{
  "n_kv_head": 4,
  "positions": "rope",
  "tie_embeddings": false,
  "extras": ["capped logits"],
  "init_std_o": 0.00626,
  "optimizer": "muon_variant",
  "lr_head": 0.00459,
  "doc_mask": true
}
MLP neurons of a small language model. Each row is named by its layer, matrix (down: output weights) and neuron, and shows model dimensions 128-255. Each number is 500 + 50 x the weight over its row's rms, rounded and kept within 0 to 999. Numbers have three digits each. A neuron's up and down rows have the sign that makes its largest values positive.
A block is one neuron, or neurons of one layer that tend to fire together. Before each block is what it responds to, as a language model described it from the Wikipedia text at the highest values.

Description: Word-initial fragment tokens
L8.down304:599474452430520577468462603495439512397542477561424426528510445494501472510589525534573495491448505541558513547439456495447457479519476487560567482539539511619440490456549475531564534527513548577472480578594476540497475513485507513525388495461566489618410617476534577455521512497601492434471506536467467531526521417590545494486426438624502505455545563579449432491392593451444464550432

Description: Word-initial fragments
L3.down9:545559486502489499466472613465567509475508444483480445502518502489525566522495467577505485531516476457468505452434545404412435505544547500458613576513487544540547530384529532555548406579477494495500468517523533544589520535464482437527539504465428563575561450617435488545441589474557512516589518500547558487473496518469527519582533526550549607550510550437462423481407469533494510551430
L3.down122:460506490405495511547541550493548545486435548528478515412553605492539487537511539473595537414512415417518432537437509540417488466531422472471523429470581423539594579448459489526561466525419552406390415495487574526602452483459532538502501494490530528540548543552510483436535463571421525512487485514522455437407606536468443524510495449486474546540452431470495514571497533530532491474498
L3.down202:410434542568477619571478533490407477483441512494458493486550461481569569551501477544479418494516416482483452415484516489582479411550515546586405460425496488540485436453484526503579495582422481438562538518488498414613551537519391490554497509582462479443520460482394478545426525491538502552474561460485459491456558542527472450399518523558473443431553516438453444483508473422558470463558
L3.down205:507459526447575594432446506391552486491454380519496523524470522548526510528502362525511477418486427514445475516464573495450510392427497477507414543524449511542592456501497430567447489484468458441541509468496375533524517538486433438493497426506501524508504504578474455586513603479451470475484528597541495486443461548464463538462498465601471517558475452415575574446519433484435534584499
L3.down234:484541539594528488520479497479521470528448500381484523565520465500476493606484371417551466561551514479433494513527435496552556504528599448570526477557428447490469541491471539490564400508547491510528444476534511446527536520572481530480524470532495508446542467452439491519495528561553509576497580446448442618514483604471451567496535390547471484538395470475559566511388483549427532524498
L3.down285:538484449521511489533488527522510497510403571612595430516482490404549533501450490566510473451446481521632549490545523548448574501574534529512514530497454408521519510444482541539448486525492483384524591515525407481490513510416569523545494394431554452520420531457490423497506557630505452441410547449538552487500499546514511460485531480508511376415506592502418508420499526541455430545572
L3.down460:472520487523457495551524536502475487545525520541499531437462498513396446511530471506401438613475573496580493557498522406503500464560573497545549555489583553434522447489598625468542476516480509488553557442496506460481525540441580426610558433627472521604496456476528541519506523547455558525521576419411509591564451497586522493504544533485375527515587512602525439482521464490428507538593
L3.down470:563510570477531610547464497498476566594436435587590475535559451475520588522488500541414461556496534485502521552449569494519511496488625456488455549452514389578553473393516522520441484610556568466455493594598492580514434543525461442548645436520500419500496545589510473562486486490427445510443439499494491535529576454524478451457511487540511482469447428433495489476499559538432449506543

Description: Parentheses after names
L8.down266:457447414502568522453464441534525493457463469588531466517538448477443518541585532672588498511488435491476528570490532488445547558510554459501525537476520538454511498483517512388457544542493541453580461497587515546492470459452433546526437545442495636517452385541544568516421507496442487494584512530572554458524424475560519446404484508472462457460487532496484471513561533458577451503522

Description: Mid-phrase joining punctuation
L10.down129:532502451527544485498553581490519579620472548539543558437421444455496525501539475528474444556516427449461508529559518478515446493517459452509507633506465462445472423562523511456448513544555481522471486478583542502460493529568430546503489479503511542539438519448495498539512528564429428509532427517510514467564527469505523574453511438513525549594485581520528479491513553541436469503586
L10.down136:441532514508492517469516448498492550486450557481542547462454576529475530574504543601461468484549457548603420495523482387485485506381504418478541474475496426490508537482500593393501451556529482487529560486531487497468492598508478536497533461448561485496401541497427503484469491485516503502529507568421494475491502483462559522527475453459548452589509460490429476599589501551526633453568
L10.down157:523530458472402548574485513595469537584496450460479491495489416529490529611461464568458444502579467462519480491551519396537575545534604514532552603506598560487552528489482541473520474586529526495536546430436456522563506525503515509451580638514525505458437447438504590468515528509502457538659464444546454407575486489480457481438551446494502478564486512457496486398496561490471506500525
L10.down245:486488514523526430508501518546397514549543518498483487567481472532564456542568563548607455382516466476481496575469502509501518481553457457544421531477499477416478445586477464570448516492470568488471508616509456496604494577573531511547558599482571534470465456563470534539515580516560582476560506484560495491543509521480558517441548417576447411502524490472440482525468482570481468532553
L10.down313:542506507416545491481477440509452454490453582494401606455523505491522466437466515487518414504467443462552542434415520577513502406487525463453445456485474568526551508494497419465495513483527498465444564496463570519444422554465482458542510386472477548438556487495475439522443511430570481454507485527535513489508484492538509538457544520556540498481520502473450593542436546558520386430489
L10.down420:507556498542503408505438547509482576542484465507544534514528493596492471533461458534495496515639488486553497512608477542446431443438483554409555479546545399481486460530409474448609433457447452599427605493494518539469464534491536406574473493534503565543455541517517486509439430494599461504555534485527522513500436551540481492517550428506485432365495441593479450439567517560465456432588
L10.down558:431449560526480504493518464392561542450497496483489476400500552517515572529529510536540503582510542405487468500385466540473502509457530490523481440537473495538449483577544502559496481473529394458456564625575504518452535588492488491399534488597516402439564537500477548475406572425459497558591476509466401562417534493521535539501479518513465408523489559493453480508529448378454546479536
L10.down616:513493466447499522589533539488450518487586461504474458387544522520480526539503509491481447517463494524497377500396474486399555508464494411505508586529451522449513552455486555424451452425524488544511509452488419527507496565501454473590529421463457434473539493490559530431522441523554527548533555534467468489489392471552551524489557549448424502487379550539522471513476458637489508618591

Description: Surname opening fragments
L10.down16:522538489423559543493484605490454458489444555485465515435529560521497461499576617489505515477499473502513524529498419424462568471420522463569392433545505464407500544559565530502501493547439534479430488603600524486506570563542484507558528456526531580579504506476483519535504574449529521452521604543539532495512466546476498482467457538588506445547510518435491501466627543519520431542501
L10.down59:479602559456426527539472505497548493429574454417459498526457410517504464516564503544505476483467453527545598542476488540572516532469381427564513575453471486458662414529500446504463530435498515553493475605507508531495541504520530389485432421483451435528538444517450419533611499456517479502447537454509538478521446501640476485483474470459546571518521396466489488482577497478549592471532
L10.down187:528424552543474499526519509510463510520546547578457504466440539580506492529474451497499535501488460537416482514429440486561538578446516439485515502443464507499525419539557503546503413588499511491415620436547538527608449611583419508569489392517506405458398498616484504499506506471484520482557449516502482516503574518423423445576572476546513460482526470577414622463409544500483478502444
L10.down207:456458479466480486350566580457433524551506512510469566503490397500538559528485493459489432504475502470532482542516423457518512508456519472463474449499520618469458543511481452497468521507439545533576528472452471528452549508507532520450550474498440406459426431449444452501535599508488489551536514523438507480573509505437487523437470447530523524495514508503517452634452516419515449415454
L10.down248:494590512502355508469509502492421563467416503483513632535582506506513460503474532571518544500508586550473539399393474489545492475514401446515521482479524501534493494518466417449486470566579505473485518476555567508476387449555401548455495525515537528474460447427460448463458492397444484523509482530473513450484501435560538616544479486479462548456471606500471537522533462458576419508596
L10.down331:485528432444560486422517513528415475443517563524520477433482514446591509517411537497481510517556478500454520558520477487461531431424447582523531497490536492515430499491507663462579462535468547542563567463524523487481523540540497502468559459503478473549552442521469470511516484496500480437447549561562456509513427450470601477457518602457487597402430556426508466465608559440573511466477
L10.down663:564582512520504489424521468430465475552450509497478531447363483509510536480475511447576491459550591535456497470521524517452505430514528505539529539510469642523487619480524516494460565511441488466551558455452470579546554558480556483544588422446505550449582474620493425512566507463665473550512467527564476501532463613529525459485486481436474590444534567468488558487535486489461479466583
L10.down694:505408498366469451553515390636567517540522468406487558476508492581559491569561609469568459505505459527438470516544495477507462427519494594510547461357467489533425472535517508504478531480479460480494525504512492512531489524511450479544520533383496549445619486466541497422504463439536504475456491372513378502507513487481459504539567535495541522567446497596492473520594441467476483579448

Description: Creative work nouns
L3.down86:416458485458431547558434483462489531407535509498502478551566540497547445433456383445447484429466513488538440418441563443538445388543488514437598518483499483601543531469352553499544498543472507469530474516458534483527483461406520538482452474475505472508539464599484320574463517471565531485583583524550527410435583459491439548514481460502548495457357526484487420446459480458507409501455
L3.down97:514508518553531467518430503454466496549436498483442430487486439525569429413564378555482533559501488470502566442505534494543430512428553541496460534570509488467479494447480573536492401498528619453459499467525501499437499469423497438523501544566548451557473438466440494470477556420472435416433553474530529464548599430540511490471473413408478530513496542601477478457508470455573507519560
L3.down223:468445491471503487525473566493561568438504432457523428493531505456438554503528534479488559480528531497557574575457460569486500425448476504577508457547418476404560431558532490469437586519529535454472512420518530456524500430462435506393494469532485552430562545461481451620480539359571491468472470486474480427559543499481376477408463485496485602520495501538531504573406525528468495437554
L3.down259:529470486448509446516554497556498494568497472582477534590564438640431491548494453509474586420488493506475506545496435561543587495450525426446478489570543513547509431511471404484527518486496533468452464426494532513520544498484578464535447487537537531378508473528451424502483474389463540535500581557524423512551518556565496506494520469544574431450500495599478498540468468472479486548419
L3.down650:565582513527522526469425493394499500440456402447561453500490457491445513509386533467499520499389504536451489549402508545479596576489460503562526496504390514505531488552586502525447514539470532506568537468458603516542496471537551458481551506465529456495516526525486604615469518422546511470410537512506406390532578546484478551472444543464539457498448502438406545536553463455569544512420
L3.down681:466429545474434431478445602550418673516524550484431443482482431472457474536475471524587441495482448525497498387467496512610465360466451508486588466479440524481521554490465572531529419476559544420418473569523510461536465463425485496489555506462633501486559514451500468543490544433492488490536561551516551616520523472460425530433475483420542545536495426506510533556416510528538450475454
L3.down689:476421422422507497509435558575470572437498571536550393547546416571452517548459396490430477489419505444507533487505484413504456550559450609563484438491509489486471460567516455482523550616504578431479489595549493545485514517496431576517537472606506523522467477535559476555543534467512494470415359545472543602538547533426502484579501488412507528478416478516550568577460493498557468513472
L3.down692:543455473459550574525459575552489489535424489490431533430431524573530613536496527580492529405593451490504570526429482501573491532413495463538518509580521554468405570570517457511470469445492492500539462499562451408506511435505548401578506551593540492481437473554517505506508540512541509533449557581581503523516503541506448475565502465574469546548461498604488461503414537493507509601501

Description: Coordinate separators and on
L3.down104:524515459435515554406518512467597450529503562476437553460429577607491564551490524487485443527624441518553566505523496482475443550459464538438507521510514513528426558426516479610459557512494455479456531545445458540528415502471436499494382491650509474566478523448535510545525495457554466497357544510587524522524550482476489533532465451549508550454513466483450435457553584483463512459441
L3.down108:545539543493546496470535486494579502531508501530552500533492538408510486529471598555578506525493464513412467545590527410495466430463494440443536442562562491484544545508482484598468564512543462492476492494435520563539484487507436499502482643564448555472468569583537565558478406519542586527592491575558529492506512498543520483445351437430530491514533604490545603450497553577480514424575
L3.down268:532416530556518498545589540545527482459564492485481523369491535503518516444463541586462496398432439466512473502549479549407510382479452471495524541506513473585527502529456493537475388477492485555474516455530548472507501532529503425530489481542375509507525466558477508533418561591510501531534536430521490579530512510574503531451482507432527585467505500546505418553514462599522493645516
L3.down282:485561565562407495447554563535560540510495507544594465579513555477497424517480504450493525570467482531463528457624501492489477535604504440460454454515554475479552514526517479620471551449463556499461565489575455564508490567486527419460509482495434483521496423581513485523551501473474431510460612447529521521348541550504590545518465532601525545459614491465555450508524433521426478487589
L3.down346:534487504439511487513454459457516549541499491515510438535501506581590517470512498423488504391498480542506484496553506548525516492533577582453468507502475624434448493477497504400455570489501471474465566496492419558372562509525530463538481550534565415404519591461530521524442554470417507410402501567565436470523544437521588536449487519437555521520437450511463528401554563457506579508513
L3.down452:489540447500495553416538532401507498443447489531447545537527375484642548571591505511535628486456550485577521608444566472546405429458508545470516615405488535508467506411569485493577503511543512508518496497478529578494421564524526490520530555524517479491495500565560505590492544596507494462543488500493502498541454464558529449474588487538548485457422462429481486497514460526482473495508
L3.down544:512386543504518526599505481490503500461533472468554623580555491631470609587465552557488487537492511481585586456582547440490450535352451454382489526462534426451549554514458469557477573482521497495461418481541551629529417518490481509554477561427477534559480451571576553535511599546546582588499517474550474457536439503541537440522472523507627546424524536578509486472496593488549526520429
L3.down667:540555481435563647497578468508588557461430487416426561461424472424545548541504649463440472460477469427552481510429493496485532432518487477507466587496514551565593553487510541542517484526507540538575601455519452539496474414413549511474535456552507566504566479497585492592467532520423494427436492493535526477523481482574491490508568527403549491452514454560468539468427429570479481472474

Description: Word-initial fragment tokens
L3.down45:538488580457524487484531559473411475486473528455476573569537452533564495518495526449517460402483506484560472563505463535510557484498482496469418542457473470500386361443562589456435534482588423553568480455598598517563499499575498543480471409502515523438394500489384479510521433447606496464542522537483498490613515507493564522511431547473434550598508434496478463460544510413517510488608
L3.down229:493528547540506453530513473454501459555393392510533472458448485503480487422513565492478501531458411481497471501632464434514513549498440407563539555574431481568501474441517417449518483466467472432429547481469508469501439525595468532438424434524535495467421499499451513505474570417535535428516473455454393417408493525593550552555482450483489509526507526516425511539532472591523573488501
L3.down377:526467479474499460586459488463402440547492435548497569461480456542532474526488485559530450580389458547498538441419465458569548457540407417544515439523545531478489419385505485581414486477480448375479473459514517534459645452625483511599565467435535427498388612495491479422522535508535473495453488529531507474516513431503518525525440539447467500502525584524492547573515449479520513454495
L3.down437:525489538475504445553505511482477530568385406492435541556597528504500376479532449575553460438503497471492397616453481485516466448548523373482483573440496501489552479577438542482422549483542471481506547467493548508465556497404487474508555443520475514474510583538449439535444600522503495477512551458599603484540568488537566543466558494455539459546532485468523476413495493379424505512414
L3.down494:522549464491491473521413467416504494481431546552385487543448542494598568529535550566536477518442554489527522505494508503438421474449466422548583497583419484495586501458466497438504455513516542543401475546387502478568554513559359494437548545557421429434587469541549514533415574493540510531535473511533543457529494499527480516455500508503517452562522519410406517397416579482573417577568
L3.down507:496527540483534594510444599505514486508438469451500491445463459407531551561557492502566484524466574466541572548464546500412477504550564506588461500428544400590535544552472579489500518498487440564506534495523509475519521573553510589471517454532507460519559476490498477570500479416451464464478542541421484487540581509464405595562481369538506472593499522445469559522526489504510432463528
L3.down545:533487473480468545579478583461397593446501423487504486568478502468500485574437457468519510567456467523554520438567523452463495432515396450490530532498467506516563440399546569482509478586545542488600481449623377496542509546462481470536587485513513429515528558540505388539581497455431625581572413416540578545535508511444542517600497520467492452477463503427425452469503538387502468456569
L3.down664:508454512440457525577430489443471400461447461407496539477513530440534476539549417518571405475504474508477463455524555463565411500586540459555476554551494585435536495422462485537505458541504532480435527489584530510519468556495477579501564572448380487557541539624441448518564512518414430523591535484505485563461512550514440439573536569529480556484543530502449519547505604508474425507442

Description: Infobox and list punctuation
L3.down26:545472483519503436535491474559615488497488493395541533502570523575516495424467536414516472571559505489502450491469482536571551562550490477460500450604502474435432562590544440497544526454442560475559394469484444509534534466539391426504498435510548509479516404498443596497458503575468534557436595442495508436556532505531621546458471421566467510530509543443456454435515491539548534478568
L3.down194:515489511538449482457441482370502536495472498580500529540623445502547521499498503412510547445487596577499485490513431537466525408501579543453416472522469434509482489537444465553546568462395514549590498485488535448528569447431542554351539536436404567485532568421563424509527573500446511476473448471447482464465490441547545440426593601500480472398437541546534506498488523540543459528566
L3.down250:436494467584505459509465496568491438533494489507595464468491459461472509561458435478548390513413469472485407423524520498535533589482486472443508458524452504571551501535471501529436441396517472562559572531555530461517501450449505584559502435480385548462499503508569589442494552471499542509568459529481587563489546628515480563513489504538378499474569484406521538547464422496458421445501
L3.down309:465636569465439547581398478406496584492458497543420492483524580442457526416450482500537499471627504477447439527482446572472552437492605520477498571481529509453464468459416545470537498559444472441551533472540464537499454502529515450503501504407514572461473550535456492481604435442450507489412469463517489452486528387512540466513405525535374411492520470491501453475500463465492563565556
L3.down458:480524472549464426515509627536530526448432474493464408499500460409419525402515589501445506509486419498501498499392453478569547529475484514540476506514494479469580477503484506585579562575479485553533464449481426452395589538463547468402466493377470505517441429537523593398526551497505540533460548497459403464506448515585545557522552483497458490504494484480563470525430522578554570521438
L3.down472:479602433469486558504476467537564453536562565435476459586516430476485565464529548461491472546523504521488538490491429483571558520535518523486448454411523452499370470447567509503634570519457559457569549510445451561464432460523554549524541495502570489441475465441532470461540482542413425491575498515445449542471414533490509464471502505533543379438471533414564539490478441530528491497479
L3.down527:529547569604460494517587426538495528474546443529449511441455516560454525487394567501398605527432582433444485598519492498483549589540505461468491574538479560507513505552525659518489470528523434494546491437551463580465554509445462413579538379512514563455524540420555485504558510490443443558519499483421497510469520425464602521460483495587555495502492496494497573495470457479436429462568
L3.down674:549549537422506518568491493527495491494467572473545561465538534576497541451539510499572449498437487482466560515536533581497595464472559525488445528489527579435434494627518564515599550507526474635495487501465478548464432488434417475539404522556543502478527507465486517567503574504545657415534576495502493485438403488563454540452521476462537439508584510484489547427535479509501504543525

Description: Noun-ending word pieces
L8.down156:530544449481502427484491546425510535473497414584487560554484477452499474486485462472420560441591485442512440437497490590528432472642484413407472419437465455530574568459487514466533580483464451531506571469580579516498406505446495444477542511515503499535499557476520502410576461399563507544481469531504467486526503555512416516587470457488573486425481552604482389576449446510461450507548

Description: Mid-word subword fragments
L10.down81:455542597577500502558463476465517509418475480539470515442527392585474474525516471447452463511512497463581449455547436518572461436493547447505414531533572490551436404445605532402435496407508560509502482592491457554536497473534465528591546426439564499486426511538516521486460460472608450517499382541572494413538481443497582527448490432555464573521497555520488547462475419554585545515487
L10.down130:529415500527533481485511470500543534555461601464537568347520459497434508470491471491582491451453480481490470546589436586530517501549426458520401476553449478500591511472440526506495508441522453480534548545499443558501406536499464537539583522538479499649436440562512494479416447542480491544529488482488508482455457476514666582503505464461565560529669569480549507480459446495504514447467
L10.down165:444536376455492520463494468401507528489491546516656477455466457516527458441475534530518472469528527481536542490531553547552524513580434492490475568422463475450496481493433427458512483453561545587494500480496541536509538463489459511490489425526573500431535476503517493547487542550427549528542524402460531493533556504498522480525501546523484527464474538571553429476502517458516539395560
L10.down184:606524501535439446503489489485472544484495462415438454558560516486473466504429500474445599431519586373486478532550514490534498462526505556522439508488531465463453535465573505513492547457494527518577647451487503569549455571463508501488530450498528519563564521488476508404456462440527493524484597631596420479509542518538502460466453513486507512502485433444494529504485511503535590514484
L10.down197:487532471455450502544441462453472531473542459459455596584527449540431532492447465495469460547565440482427444470511386536512510562462489531530633571435418465541460526462468444570514475557457451447500529500539488477467460476442550611547485517520534588501431513506521517568413471483515468501588459493506536435524483513468522528565513492561505428475507606490483478589473538539470407512499
L10.down204:413512558501517567501484499523433497462411507418463433534436545488384557459505493442543455520534497573468444629444474466429491495460496479469418537582482433487601498510498575546522504484442614646490454533460477499485506571485433450378518537562485493504566538508441516490531570473665552479456413479541557445550490576548484477431519553517461457512510447471561555454407476429509417561526
L10.down250:487577521504491486574481459527497439432448586572471502598511520456529502529497539571494521488459533405569486479512496499430516545512573484449513451508484413542508487476454418475536486558533521481467697527478481602476483485530399469478586495588526535489445538539388539491477513481468562459547469518543532521486509571520483593514444486363497464541509427524481492413533541505599453562478
L10.down549:558494583464513538533467510446546568584454526561571553531487509473476522582524521464613485587509487493462410498466464488408541444490425503490465503501502489551381437475525540441525441467487413578514588555535549534489468529458486425482486537522461508495516517583433526612548570444451518442475482486459511492480490521467469521456548541603468508472577432443523513471542491445520540512525

Description: Word-initial fragment pieces
L8.down488:583466466473529532576424481579524520520458545470516442507540472457362455530562434468510450454597527504510523499546481463455448574411471338405536569527508526391501556440488479498443528555500507450468523425510417542508552629557587531499536448440542540514551449470457496483514451579577377402507423487505399520524467538491511469488576547516597490425560526492416569547527472489527470399447